Weights of a small GPT-style language model, trained from scratch on English Wikipedia: 4 heads of 64 (1 for keys and values).
MLP neurons of a small language model. Each row is named by its layer, matrix (gate and up: input weights; down: output weights) and neuron, and shows model dimensions 32-127. Each number is 500 + 25 x the weight over its row's rms, rounded and kept within 0 to 999. Numbers have three digits each. A neuron's up and down rows have the sign that makes its largest values positive.
Before each neuron's rows, "fires after" lists the tokens most often just before its 100 highest values on Wikipedia text that the model never trained on.

fires after: " |", "|"
L4.gate660:456517520473486472529504550482492500506517490493512535520483506513481489522532491531482479566483534527500499514538503462518521491506460493489529491446535510520505481489445467484477528497484495505540527501484543514503491453487536501498513486492499508572503499556507482525483553504479455521
L4.up660:482506542513505501468520500487523477478530541495516484550470488460481429488492511449500521515473482465475518518542555494478489468472507468474519512472522505529534489517461489523482488519510455561467461518510513545504534501519478493488480496489486532490496494539504493535454523498479480466
L4.down660:496496502507492540477499495494490562447494496507489488530522496506483528485476522488554499434543499503534485457462462512511506465489477493475484480532555510509535540523494464497494494519524537478520497492503520459478516514531489511515502475512497513482515529530479522470519490485528481477

fires after: " |", " Am", "ia", " Gran"
L4.gate79:480508502488552515594500496482508525482496462504527518480494476521470496517477464522508483571509512495511532525499509557490477505479485504505438475467447520518555458467532474495502507483426472540492515544543520494497482490540541483470498515529503529447484519520494536534504476511474525487
L4.up79:492501496460503497552518492482488535491516503525500509544478475491475477508489500471520505506484484542483499482494521539497491454487490495469486495467497484449484507471494450484468494493491473530497489506462489472437485547516504499512525450475506478517518491464539468513481536484514520462
L4.down79:540447497536509515500505474521481461493517447470484483503479517527521509506539477469522500486533536504504486531519517525481497468525454543503465492500459490478540541503498455527496500568459501460529498476528495538518497495507562484464517543489523511462469506476495477490517530481527522476

fires after: " |", " ", " |\n", " place"
L7.gate221:467508482485488552476501499528501479511548550527514498491462471497478522482480458516482510508472460517491539493490485570535514511555515506492488496486519510516523517490482527484471498524510495537530458500489521463503469550495471455514507485473503488497490495508481462536557458504525512482
L7.up221:526495488552503478488522513518481543496506519545528502493504536457524499473499460483517465468487470517514533456531491515509478495491502464539531515514501503490439508533509544512470484517496435474503520519488523505479495472547494458480496520471471514503519510464496503468517497471523482494
L7.down221:502452490501471513518484515490498474504499506459514493502476518493501542522477547528470481530531512485478521551549491496465513513514497487492472541488504513482563474486485491509504473506490534462452489463509511501480497535474494533492511474501525498503505503534478510478532503537497457500

fires after: " |", "s", "v", "os", "is", "es"
L4.gate256:521515469527504507475486470467488449455520473482492538461479480451491541475452498473485477499488504518485521481499471490504456498502504502517519555480495483498555513529472450494491502493488500521494524503447506492491488509502477482513433507497449496521507437523502467451509484543526532513
L4.up256:535507482466521487562483506494508484525473537499484486506558515532503499475459535483490514506518457523520479547503504476532497521526517491485500493504471483532451491494483492524473456497513498570499514501482510475469538515487530480511448489469488535523522552557493523516511511496488518474
L4.down256:515502498511457534478527485483499475556484554425484538509513480474524526500531507509509501514505524473482492538528498527533541508481500515496499455569492516434504489524535495492484528508498516517515469447523503525452464510484455494474495508471454513482459516514495485511467485496538498458

fires after: ".\n\n"
L7.gate610:572476510495493484522539500479542467514543479479528485538477515512487512518491515478507476491542508513520503529487459473543484463525507508489512540524549468478519474494477487464550539515493453536486456535498479502510529450476504522479512490517472508525537456484514476537469478515497482522
L7.up610:504484497469506534470513487570498513491488513504509492465550498499491456497505520440500488484510521466533512508497461487482503485491479467470467501526498480492522508496492520520523506503518549470540548506535496520459578501500528509486523501486474519503495514494474463468515485449511521527
L7.down610:506485472485517479438481494496504549462526491470511492500526502501493525426510465471540521505501538505506465500470494488510474506503540510453538539509471445484493497491516511488540438481536534497520519536458492499488521522481504491527506497487477529490505505492491502531552449483440489536

fires after: " the", " a", " as", " is", " to", " was"
L5.gate507:467460499489466478470496490452463565530492519492495527519468542489492506492491464471505523527484471465474481496508521494488507563475541472509506496520507487492503496464502500481497507533455536522477481458504488497486475534509485466518501470464517467484527499529461489471508503533518477525
L5.up507:526478506487508486481511481484479511501497532465491503522548488456489490557459502490498477543516488492494502491489484517535508541494507513490476494492507512527529479509550532499485511493494502502480530481527527529493468500509524503484480481527535460502550492553466506487526454531529469507
L5.down507:491474492472523512507504477452506495537531516499503489478542504486485554518495514522511506483488485499477519484448494486507494539460539505426482506501486492503512500511506524472476477478492513494513499476500511481436519580527533491479484574449524513473480494519533475477544450513494525491

fires after: "°N", "|", " un", "sych", " Techn"
L4.gate141:519515493487477505491532458518510485526487548487483487515502511501502496488516496513439521485466505523525487458509472494476465550509446499469437480515496519498452496469532446538485478479510515522501503468513484531500548520500505450527513494510527511496500510480535542487466529476499505482
L4.up141:491520524487501479502493518465487533504524475538524511491525530499483464546459534509480509493440486508515464515556485532525485537458557473483465487546505518520502483482464532507486523521510508477532522512506518472518492558481495513508485484473524461537532525478433525496498462496488492486
L4.down141:517476550479516521493519477476484508518490524476507471502490470509490479475512491504450495532514495501505513498519512458473538518506476472541517490484457523468506459485542442495496485503525509478516502490510533524488503550506471506515510505498485544462499473466475497498495504505479491464

fires after: ",", ".", " E", " V"
L5.gate586:531463470499455531445488520531516511489529527459542541538516496460514485495490529511502471468498499505464488492494480464492449515545474439504526492535533492491520481527500459557512490483459482493529481500493501510500557485524524481509530450543489508487482499522525498532463501517534516523
L5.up586:456487514499522514461494516480496518496508494456491520457554504441501478530503485506499497486516533519495484522505477469511494510498464504520544427533475513492511456489522481473485448487502529464489437529518514518499508487473476503457474514481471513500505513472539516463472494530495472453
L5.down586:479501516537520528488517468475500475491510503491467474465495483481531521500519575470531506509521497523478528484477522507533476488467490482464455499527509538498495499508517505505488521485530474480471513508527494503523479527487499513507491459499462499474544502477475490493430447517513494521

fires after: ",", "D", ".", " P", " D", "P"
L4.gate634:544507521485521525519460546491465483527519495446530522481460482481540506477464489530495498497495477496486502502555498511506496490487524488486497515535550518475535454500566494476476493489519464500489468500516508492463503492542494479510502516493483508519526471534509464485488502496487499477
L4.up634:529489480549469456471494530477518486503504524497442525489500527515485480468462492508508462519493514503537513512496543490494448483559487488498525464468571522573563505524473458499525532470487496489492520548505494503516490477490484503490579482470480521529476493503520501511547521503491501520
L4.down634:504482498505476542494529512491479476496491515534564487471533460516510492496475531518471499446464563493481477553507518498484456547473511514498482499519495512474525497479483495467507500533460486510506503498502516494487466491508523527512498525564511473492476475471502485507506503507549460487

fires after: ",", " vocals"
L4.gate53:486496493507513486535498496517459511517474550505477517483479518523522508490473542512481512523455466532441490507479484504502487511474569505488506529471518502486445520509507532440485502462489479529542518467549492495503508523504472500518514493534496500526479469468524510540541475496513511503
L4.up53:489521509488481494491499518471468506501474506511502509490465483526478512489487502526481509516526491551478511493480523574483498470486507462520493481509519485482491538483520497514502519470499493500516477513488466493522542500472459474523484499500484506534493475486497513420470500538554478469
L4.down53:514534535510511528450526516488496497513443508540502484502535464461499476523508518517513490524492503495474493529519507487488468482482502515523485504491500526526522477502485511498512496475488524470486488496488507487486470485516467489515516476490476480520507472517494551517510469520476525515

fires after: " |", "1", " D", ",", " W", "2"
L7.gate501:483469534514546539472537552486503466494509494535520529484507527466525476441489494449546455503530493524514521520531516473465494529516512427509478511478492512527493483480506510516471489491481496494528488486516475483497511493533495519550527532528473497504513493467475573502513490517513465470
L7.up501:500488521546487498515489475507517535492500453457504514514452524458489457511515554534516523526511529498484498510501508517494474535501545537485503443450502471562514492477496517501495521442470478534500483495513470481504540472500506478489508481521517511478480493511493490430473511484488498491
L7.down501:501509537497520505493480542483485532500469489495522497508440507470522507490425506495519527512524510514522508487510524509514484516467539520469536517483560480522462480497527493531507512462507521503446531530528497492519519481529477511515521489504466502496491506497546486456503499547478499489

fires after: ",", " in", "en", " of", ":"
L8.gate304:513477522478510525498509478490486533493480517549505494527513500518522564475496499525485464497520518482468521493508481510506470490512491541527501550480507513508480545460469514477493526484515490534467526484504513467519575546541436538474521477528500511488508523473482495475526520493508495545
L8.up304:496550519505460486478496496480496490521538493491501513487463532514524502507496505503472493501498479490504478488498485520511516483485517529535483476458461464498530479502490475468533457503476461471543497512499535501515504527531525577469495511560497496469472532509495534523471458559534487509
L8.down304:522447522551484501478489487514493497507508490514526511543453485521495499486534527511522497517510516495491499488515516488495486451496486488538509474496505491439474531511489505533526512495496489519466513504513468467497515540531518495494519470510529511507531486481507502477513524492508487474

fires after: ".", ".\n\n", " (", "=="
L8.gate47:515551468518511513444496506515509512528517512486493528459496514503470518443448476517505500488449500486470459518501456495483514509496460529511441508527540513511450503521486516546571481529467502482509513511510491516453472482485527523541509517523513520519514468506516494517488516465529529475
L8.up47:483543519497508482506499521511523521496497518471476513481495471522495497484469486462505478519519472534483476480472517496501509475485456495504479507521540499499485468497480532495475539489512500498521507520467465479486522488550493516511519519475502497464509520512527503509512477499513500475
L8.down47:514524460477478524514504447548558483492487513491526513513501514488516485524506500486475451494524509513503507496521480530550518536501557481528451524482472483503493535489505478493522511524491463500499485482470462517505520551487504450542534475464529504480480527457510479515479544477495507508

fires after: " ", " h", ":"
L4.gate288:528502529495550524482501517512481556522497508500499516516494514526490508523509482525513469506509530479548511459469467554479468491507500498499474495507460574482528539532481487480515485460510530496465534500514486556500494493515570493543516522507519538538491458499475546476492484528495518487
L4.up288:506566503532446475497498552485520451505500507514509506496494487473515483518512535507524475507503506527525495536496470501514512526533442491493502534534506465510494528477489462546490518497513542475467503470502495462525488498520469507514493517520509528465474500540532507514456513499540495513
L4.down288:486490500529446519527451525494482495528480443507522477510480492462530486477471501515514508483499498495502517494500526489468518515507521500469493475496506480491479512485538492470557563493480524467514500497518514482554479502466483511471506502454478475498493484464507503533478551537551549493

fires after: " In", " in", " ", " U", "U", " C"
L4.gate693:500481487465526494451492494464497492458495471461480474490469464494525476459474478495476505483487486487500524530516514514447498501478527505525475495492470513493525479482474517471478480488506451506472514482497497531448513478485504541486512513512492443553542498497482496552474474473478521488
L4.up693:468476481511524482483472567514504504489473474498505489496445519470495508456479469467425520526512509490474540506531503504509543466531532488504505502478489495517488543528515504519507478513469495533446499480521469500474480448481514503513532457493444535503496448492479517491486506500496481493
L4.down693:478503535468505511492519530500505494515505480529534494495542493469518488472494475484474502508468486481526514483528472485499465498498531461465487512479481535470519530517479505496506549540465494482527532501494509549522493525461520496510507478543507504526453465474525487459482456516474525535